Part of a small language model's weights: width 224, rotary positions.
MLP neurons of a small language model. Each row is named by its layer, matrix (gate and up: input weights) and neuron, and shows model dimensions 0-63. Each number is 128 + 32 x the weight over its row's rms, rounded and kept within 0 to 255. A neuron's up and down rows have the sign that makes its largest values positive.
After each neuron's rows, "fires on" lists the tokens most often at its 100 highest values on Wikipedia text that the model never trained on; "fires in" lists the words (lower case) most often at its 100 highest values on Wikipedia text that the model never trained on. A number after a token or word is its count.

L9.gate941 [137  84 159 122 134 121  97 103 133 173 119 105 129  99 123 141  96 173 108 113 195 169  70 170 123 157 139 156 139 144 117 104  72 166 145 139 159 118 128 151 137 118  49 108 141 127 104 152 125 160 158 224 106 112 102  96 135 121 128 111 145 131 141 129]
L9.up941 [136 123 172 157 169 146 120 117  92 145 169 142 162 154 147 134 125  97 104 132 139 138 109 168  94 143 111  63 126 121 187 124  94 113 123  94 107  84 134 125 117  99 155 165 130 154 124 129 107  90  68 176 101 110 116 102  86 132  86 168 134 175 146 139]
fires on: " and" 37, " with" 21, " to" 9, "om" 7, " which" 6, " or" 5
fires in: "and" 37, "with" 18, "to" 9, "which" 6, "or" 5

L8.gate47 [105 131 139  64 134 165 109 134 153 139 118 133  74 170 156 148 106 118  80  82 195 153 139 211 128 112  57 110  91 182 117  91 126  90 147 141 152 114 159 110  26  75 130  72 129 172 124  95 105 161 175 199 120 142 160 112 133 108  91 110 146 160 141 148]
L8.up47 [174 104  77  92 135 179 139  89 165 153 147 119  92 198 172 137 145 127 124 101 138  98 200 100 114  84 125 150 116 141 145  74 108 152 132  81 115  81 104 104  95  92 168 101 157 123 121 185 213 117  98 127 157 104 134  67  64 153 113 103 144  80 153 109]
fires on: " to" 40, " for" 18, " with" 10, "ed" 9, " as" 7, ":" 4
fires in: "to" 30, "for" 15, "with" 8, "as" 6

L3.gate1001 [154 128  91 102  89 131 131 110 141  84 150 143 160 140 119 143 190 124 111 149 134 152 140  90 164 115 158 107 174  89 129 125 141 117 161 148  72 105 140 141 113 143 193 133  91 113 127 112 101 150  79  95  58 139 112 150  80 132 132 145 195 155 109 112]
L3.up1001 [137 139 131  96 173  86  44 132 144 158 149 138 174 174 114 103 106 170 179 126 128 152 213 100 127 154 132 113  76 168 147 114 170 143 153 113 118 215 130 128 198 115 194 133 106 102 105 184 181 114  96 159 120 149 114 145  60  87 120  60 149 172  92 164]
fires on: "our" 34, "ond" 27, "ree" 16, "al" 13, "if" 7
fires in: "four" 23, "second" 22, "three" 16, "several" 13, "fourth" 8, "fifth" 4

L9.gate1170 [113  79 199 163 130 129 125  94 117 161 113 167 167 170 109 143 171 169  73  90 168 127 164 114  88  77  52 163 104 147 192 140 172 105 143 146 143 135 116 119 155  89 169  89 149 146 106 136 111 210 121 146  83 154 101  98 148  88 157 152  78  88 156 130]
L9.up1170 [127 125 191 171 166 102 114 106 129 105 122 114 118 142  59 150 135 144 126 157 121 227  86 170  92 161 154  53  91 116 130 105 149 127  61 124  75 147 102 113 174  67 119  70 127 131 147 167 137 171 138 139 123 152 107 149 111 142 174 172 113 142 129 116]
fires on: " and" 50, " to" 12, "ing" 6, " in" 6, " with" 4
fires in: "and" 50, "to" 12, "in" 6, "with" 4

L9.gate1177 [141 188 152 186 170 112 142 135  80 177 117 104 148 146  47  76 110 130 196 172 124 148 153  54 115 115 157 114 152 144  81 166 124 194 156  85 141 158 157 187 123 145 155 153 154  67 151  90  78 114  98 142 105 114 141 116 156 117 142 136 122 185 150 170]
L9.up1177 [ 89 153 127 105 160 119 144 152 200 139 158 146  85 163 100 212 123 127 145  95 178 137 109 138 109 154 115 161 111 192 135 153 127 149 120 100 131 122 116 138 159 159 166 112  96  96 100 142 134 135 148 150  98 153 104 118  61 168  98 196  87 139 120 108]
fires on: " the" 48, " a" 7, "01" 7, " an" 5
fires in: "the" 48, "a" 7, "this" 4

L3.gate904 [104 159 129 117 103 145  98 112 112 121  44 136 149  70 100 149  88 181 185 143 147 175 164 107 118 109 121  95 152 147 120 117 112 182 182  99 115 117 128 165 150 109 159 115 123  75 125  80 165 132 106 171 159 114 137 101 142  93 155 113 139 168 156 176]
L3.up904 [103 105 142 155 115 108  96 120 127 142 137 146  87 121 115 127 131 126 133 134 136 149 144 110 146  81  91 217 155 189 126 151  52 143 160 132 139 109 133  95  80 184 158  82 158 136 170 139 187 144  57 128 183 105 130 145  79  93 146 109 153 124 166 135]
fires on: " the" 50, "on" 10, "g" 6, " a" 6, "ed" 4, "v" 4
fires in: "the" 50, "oglu" 6, "a" 6, "tried" 4

L9.gate887 [ 92 131 158 152 143 113 131  53 101 127 164 174 167 114  99 149 132  59 113 157  98 138  99 122 129 178 122 133  45 104 120 140 149 148 130  67 150 124 128 134 157  64 144 104 189  95 158 138 121 148 103 105 113 149 137 112 128  90 156 123  88 140 105 127]
L9.up887 [ 87  66 125 143 156 128 134 115 101 162 105 145 144 103  88 159 145 168 109  85 147 159  40 166 102 103 153 149 113 144 113 118 114 113 119 163 121 111 117 156 120 180 163  84 169  61 140 162  68 149 219 116 119 141 108  86 129 139 133 148 130 107 179 136]
fires on: " to" 28, " the" 18, " in" 14, " was" 9, " f" 4
fires in: "to" 26, "the" 16, "in" 9, "was" 9, "took" 4

L8.gate53 [106 161 162 189 120 154 137 129 157 164 160  91  98 129 122 166 175 177  80 129 133 132 116 114 155 160 137 166 114  82 205 180 133  99 134 128 130 160 155 174  81 130 103  91 124 121 145 100 102 160 130 127 117  97 147 111 142 187 133 121 115 164 149 159]
L8.up53 [ 95  98 188 194  85 102 154 127 101 148 188 129 108  79 117 156 147 105 100  97 109  36  95  63 121 226 152 132 114 140 151 129 156 197 126 178 139 127 141 152 133 123  97 182 160  98  98 122 121 153 111 123 141 121  90 168 134 171 154 103 103 105  76 150]
fires on: " as" 29, "ing" 23, "ear" 9, "e" 8, "ib" 8, "ed" 7
fires in: "as" 29, "including" 21, "research" 9, "include" 8, "included" 7, "of" 5